Part of a small language model's weights.
Size: 17 layers, MLP 768 squared ReLU, vocabulary 3788, 9.01M parameters.
Architecture: LayerNorm before each block, normalized queries and keys.
Training: 131M tokens, 8002 steps.
MLP neurons of a small language model. Each row is named by its layer, matrix (up: input weights) and neuron, and shows model dimensions 64-191. Each number is 128 + 24 x the weight over its row's rms, rounded and kept within 0 to 255.
After each neuron's rows, "fires in" lists the words (lower case) most often at its 100 highest values on Wikipedia text that the model never trained on; "fires on" lists the tokens most often at its 100 highest values on Wikipedia text that the model never trained on.

L9.up396 [119 101 104 121 126 104 133 138 128 136  81 167 127 165  53 135 178  95 179 111 139 152  96 111 148 113 128 143 121 128 124 126 151 148  68 136 110 123 128 140  70  80  98 111 147 139 120 120  69 158 157  96 138 140 117 169 131 129 164 137 127 141 136 129 149 145 115 141 127 119 132 124 122 118 115  97 105  95 101 122 148 157 122 107 138 131 109 150 164 139 154 104 115 131 144 127  96 137  91 124 171 105 133 119 168  89 155 171 126 171 100 140 175 159 130 116 130 120 163 146 104 130 116 151 116 136 114 172]
fires in: "of", "first", "about", "last", "next"
fires on: "of ", "first ", "about ", "last ", "next ", "following "

L6.up183 [117 163 135 137 120 178 115 149 116 146 103 131 120 120  72  96 102 123 122 101 140 105 123 122 106 157 130 153 135 129  96  80 145 154 158 121 178 145 123 130 127 115 175 139  88 177 148 110  95 144 148 151 175 143 116 154  96  74 109  82  98 125 136 168 155 147 164 157  99 138 102  86  88 165 154 149 142 101 123 130 150 134 121 150 140 111 160 169 132 134 159 114 128 133 119 123  97 101 158 143 150 142 158 118 148 113 142 153  95 159 133 134 107 143 108 162 146 120  87 147 152 127 108 129 126  78 112 109]
fires in: "the", "this", "one", "any", "each", "no"
fires on: "the ", "This ", "this ", "any ", "ach ", "One "

L6.up98 [146 112  90  93 111 188 103 167 128 169 120 157 142  77 101 139 140 131 131 132 179  94  61 102 143 121 135 151 123 109  92 150 101  79 137 110 122 149 118 143 153 100 108 143 112 134 123 170 104 132 129 120 153 170 146 118  91 113 163 106 131 146 100 147  95 101 130 137 115  83  97 131  78 134 163 138  76 134 107 113 138 154 109 160 113 166 139 112 137 186 104 142 120 104 136 133 147 107 122 134 128 118 144 121  84 136  99 127 142 148 121 142 131 129 169 171 116 130 120 119 101 115  96 115 153 169 143 132]
fires in: "other", "and", "different"
fires on: "other ", "and ", "different "

L12.up591 [ 86 126 183 102  92 155 117 114 104 141  91 126 128  75  88 127 135 142  83  85 129 159  87 124 152 119 173 154  98 100 108 111 143 163 120 127  96 134 126 116 138 129 153 142 121 132 121 138 141 140 111 122 111 148 119 140 135 111 123 150 137 104 139 140 148  89  86  96 149 150 110 110 153 151 157 118 105 104 153  88 160 144 116 167 125 150 107 133 120 139 132 133  86  93 125 148 122 151 139 134 120  89 157 140 157 161 163 156 109 130 107 129 117 140 119 144 140 143 142 125 113 104 133 106 130 108 159 110]
fires in: "while", "when", "if", "although", "though", "where"
fires on: "While ", "though ", "When ", "if ", "when ", "while "

L2.up761 [117 125 103 114 145 150 108  91 100 123  85 134 167 139 106 134 147 138 145 139 182 139 110 130 117 134  85 145 162 131 129 121 123 111 100 157 128  90 105 125 152 135 102 100 104 181 134 128 151 135 159 116 142 135 129 164 165  94 160 117 143 113 197 125 120 132  97 143 120 145 109 123  99 113 139 183  90  93 133 101 133 131 123 132 141  97 110 153 142  97 157  97 155 146 137 119 137 156 145 133 140 138 173 123 139 110 147 104  87 132 129 154 108 130 135  74 111 118 147 129 150 128 152 117 112 131 140 134]
fires in: "as", "was", "being", "contains", "atlas"
fires on: "as ", "was ", "being ", "ains ", "its "

L3.up646 [123 120 152 119 147 117 167 132 142 111 100 160  93 113 116 115 150 112  99 138 112 140  96 149 106 132 141 150  97 102 157 107 119  89 140  57 148 146 133 123 130 166 125 130 119 135 109 155 150 161 123 126 117 132 158 149 146 152  92 163 102 160 138 131  95 151 125 124 121 135 112 125 164 128 138 115 104  84 113 140 161 133 120  97 147 154 154 104 149 155 131  85 105 106 110 160 127 148 123  68 165 138 136 134 138 137  85 133 100  93 171 145 154 138 148  80 154  96  78 102 111 140 159 125 103 168 105 134]
fires in: "was", "received", "during", "at", "became"
fires on: "was ", "received ", "at ", "became "

L5.up187 [117 136 128 112 149 153 106 122 103 126 131 127 129 110 140 112 145 134 109 145 110 136  90 120 171 119 109 117 187 122 115 116 101 117 146 107 128 115 127 151 143 178  78 128 125 104 114 158 115 153  65 101 107 144 149 154 163 119 152 104 117 131  97 121 154 148 108 127 150 130 109 128 121 119 114 139 108  70 156 140 122 131 161 141 120 114 115 138 161  81 123 126 135 153 156  87 163 148 123 132 125 172 156 140 119 123 111 153  90 105 142 149 130 142 129 106  87 135 144 106  99 159 114 131  84  96 154 123]
fires in: "was", "they", "were", "as", "outstanding", "in"
fires on: "was ", "They ", "were ", "as ", "Out"

L5.up222 [ 71 109 123  83 137 164 108 127 149 136 129 124 124 142  83 140 129 163 121 140 111 110 122 130 168 136 151 142 132 109 123 102 111 140 161 121 118 140  87 105 129 119 158 141 104 155 109 137 108 135 152 130 119 175 135 109 133 116 160  61 146  89 131 129 174 106 141 113  92 126 114 101 164  84 146 117  82 116 136  91 148 144  53 152 145 114 140 103 149 118 156 152 110 167 103 149 175 141 141 174 159 110 143 128 143 139 129 156 115 152 133 137 101 137 120 140 104 146 102 135 123  52 121 155 100 127 146 134]
fires in: "as", "if", "activities"
fires on: "as ", "As ", "ec"

L7.up98 [108 134 110 127 130 136 128 152 102 131 119 137 115 171  96  94 117 126 160 114 113 108  92  99 146  91 135 127 106 111 133 150 132 139 110 111 176  87  75 131 157 117  82  98 130 165 177 132 124 133 135 112 145 137 151 139 108 122  95 115 159 153 113 127 127 179 144 120 154 179 108 129 128 163 132 155 122 130 100  87 106 135 145 120 134 137 113 117 134 122 142  83 114 168 140 130 132 118 105 135 173 151 120 158 158 136 176 139 109 131 113 167 138 121 169 153  78 118 119 137 137 114 120 192 150 141 117 103]
fires in: "first", "second", "following", "last", "next"
fires on: "first ", "second ", "following ", "last ", "next "

L7.up696 [120 114 157 134 156 108 120 140 161 149  71 169  93 151 122 130 110 164 148 117 146 173 114 138 133 148 147 103 115 119 187  94 143 154 111 119 107  92 145 129 110 104 132 115 117 136 112 137 164 156 161 104 119 117 119 162 137 116 106 100  83 167 116 128 114 156  62  95 125 142 134  85 123  93 135 150  94 134 112 117 143 146 133 161 137  82 116  84 128 110 169  70 104 153 134 137 134  98 149 113  82 113 152 149 112 103  78 126 143 167 150 145 117 107 175 108 123 137 139 150 101 113 121 162 120 139 106 119]
fires in: "at", "so", "of", "as", "along"
fires on: "at ", "so ", "of ", "as ", "along "

L6.up643 [151 110 128  94 115 120 150 143 101 146 123 177 135 175 107 132 135 141 133 125  96 152 123 128 152 113 133 159 115 148 123 109 120 176 128 105 126 107  90 151 161 183 141 135 115 176 141 114 119 132  68 126  77 110 136 166 144  89 134 106 134  99 193 134 140 123 128 106  91 157 111 127 163 135 131 121 109 116 163 113 156 130 123  97  94 131 155 103 145 108 170 161 107 133 137 132 114 112 150 163 109 109 146 107 152 145 154 131  98 157 131 144 120 145 176 128 123 139 103 144 168 126 148 110 107 138 144  98]
fires in: "as", "became", "although", "while", "that"
fires on: "as ", "As ", "became ", "though ", "While ", "that "

L7.up23 [129 124  88 156 124 163 178 145 143 168 146 122 101 121  92 113 137 143 128  99 128 144  86 131 151 115 109 140 128 105  94 144 133 155  98 137 132 141  85 119 114 175 115 127 144 186 195 113  98 145 125 113  80 149 140 106 131 169 134 139 123 128 110 117 131 129 120 144 158 112 128 127 134 151 119 138 126 116 114 117 113 174 160 120 132 112 113 141 111 107 133 119 132 127 103 138  80  85 103 133 135 121 139 113 136  98 146 179 116 173 108 159 131 164 136 107 100 104 134  82 109 113 129 146 125 146  76 113]
fires in: "first", "next", "rio", "following", "that", "of"
fires on: "first ", "next ", "io ", "following ", "th "

L7.up384 [121 124  98 115 122 134 128 135 141 128 124 144 112 182  99 111 127 140 142 133 116 119 100 148 183 144 157  92 115  78 127 100  64 114 168 124 113 111 115 108 137 180 120 139  90 135 121 151  97 134 162 139 118 125 143  78 177 132 135 112 159 122 155  58 153 137 162  89 114 126 138 108 159 112 126 108 104 125 114 107 138 121 162 136 113 141 157 112 121 141 136 107 107 131 110 162 131 116  86  83 124  93 114 147 148 112  79 154 111 179 128 129  86 130 180 140  97 142  77 123 109  90 129 122 116 128 129 158]
fires in: "as", "with"
fires on: "as ", "With ", "with "

L7.up278 [128 101 106 188 117 119 120 118 149 164 151 104 179 133 150 139 124  81 160 145 176  81 118 145 131 124 105 140 118 134 167 110 115  86 133 105 111 124 127 170 132 157 131 152 143 136 137 103 105 143 132 135 165 105 155  99 108 128 145 161 112 123 109 129 100 140 139 155 114 118 141 127 142 107 166 120  99 108 120 125 145 121 135 143 184 166 152 122 145 126 121 133 119 123  99 139 126 155 132  58 118 126 154 124 148 101 129 112 159  95 158  85 152 123 133  69 139 132 116  83  76 126 124 100 101 118 103  99]
fires in: "at", "of", "with", "from", "received", "attended"
fires on: "at ", "ti", "At ", "of ", "with "

L10.up348 [133 121 160 129  71 145 144  94 111 133  81 168 142 126 113 112 145  72 112 139 129 119 150 143 168 114  85 159 116 115 156 125 121 148 138 144 159 145 130  95 157 150 117 165  99 129 126 104 117 147 136 126 130 153 149 145 109 108 149 103 133  57 142 109 135 137 120 141 119 158 136 111 122  99 122 158  88 125 136  92 149 119 126 130 135 116 118 180 124  94 129 142 162 109 145 127 141  88 174 136  67 121 125 102 176 129 113 128 138 137 117 132 110 127  99 157 159 128 127 121 140 135 171 111 128 125 126  95]
fires in: "as", "became", "deputy", "appointed", "then", "a"
fires on: "as ", "became ", "uty ", "appointed ", "then ", "a "

L5.up134 [153 104 140 139 113 119 159 123  96 123 119 119 121 145 129 151 121 128 155 126 150 104 131 132 123 120 142 154 124 137 142 112 153 178 149 118 186 114 118 139 176 121 163 116  95 123 148 148 141 122 136 143 117 150 143  89 131 132 121 127  84 160 140  77 129 132 125  92 124 141 137  99 183 109 140 109  99 110 109 133 124 176 170 157 130 152 180 130 127 128 127  79  96 106 107 154 162 129 166 107 161 118 166 169 133 125 110 160 137 112 184 121 131 154 154 110 122 146 102  85 135 132 106 100 160 171 113 154]
fires in: "of", "won", "at", "received", "carried"
fires on: "of ", "won ", "at ", "received ", "ried "

L11.up1 [ 95 117 145 167 148 157 117 120 118 145 111 103 128 141 101 102 168 153 143 138 139 142  81 112 148 114 165 149 111 136 159  93 136 138  77 130 125 109 144 138 132 147 115 131 131 102 147 159 118 138 151  81 133  89 158 133 128  93 155  98 114 142 104 109 152 115 124 122 114 114 131  95 148 113 163 102 118 101  93 104 146 155 124 165 143 141 140 118 145 137 141  48  82 150 107 117 129 128 114 154 155 137 113  82 118 159 153 133 132 133 163 156  98 133 141 126 109 163 113 131 127 150 117 161 143 138 123 110]
fires in: "of", "at", "on", "and", "among"
fires on: "of ", "at ", "on ", "and ", "among "

L7.up383 [119 117 103 149 108 134 110 114  81 183 111 150 148 132 118 123 167 151 113 122 155 114  87  88 121 112 131 166  88  94  89 110 117 133 124  91 159 171 119 126 146 122 188 154 125 152 132 134  90 140  98 108 183 122 125 128 113  96 156 109 110 127  94 154 103 135  83 155 128 124  82 115 101 139 132  94 103 130 146  76 120 176 134 116 155 161 154 119 148 125 141 128 110  98 156 121 110  87 106 113 146  95 164 120 114 152 138 159 116 150 108 173 128 112 129 171 122 115 145 148 107 133  86 131 134 124 132 151]
fires in: "of", "and", "many", "some", "other", "few"
fires on: "of ", "and ", "other ", "many ", "few ", "some "

L7.up129 [130 140 146 168 139 173 125 146  98 138 148 108 121 119  89 137 164 144 139 104 152 117 121  97 113 128 139 138 101 142 115 145  99 172 166 137 162 133 115 131 100 109 159  98 133 127 143 109 133 156 101 137 166 144 141 147 107 139 118 120 103 114 160 183 162 164 135 132 133 157 142 140 126 122 148 128 146  95  98 115 133 146 141 121 132 107 159 138 111 128 140 115 125 160  83 113 138  73 112  97 128 112 153 122 127 137 130 114 160 157 124 167 153 156 133 137 130 150  91 117 134 128  99 116 134 118  83 131]
fires in: "the", "his", "each"
fires on: "The ", "the ", "his ", "ach "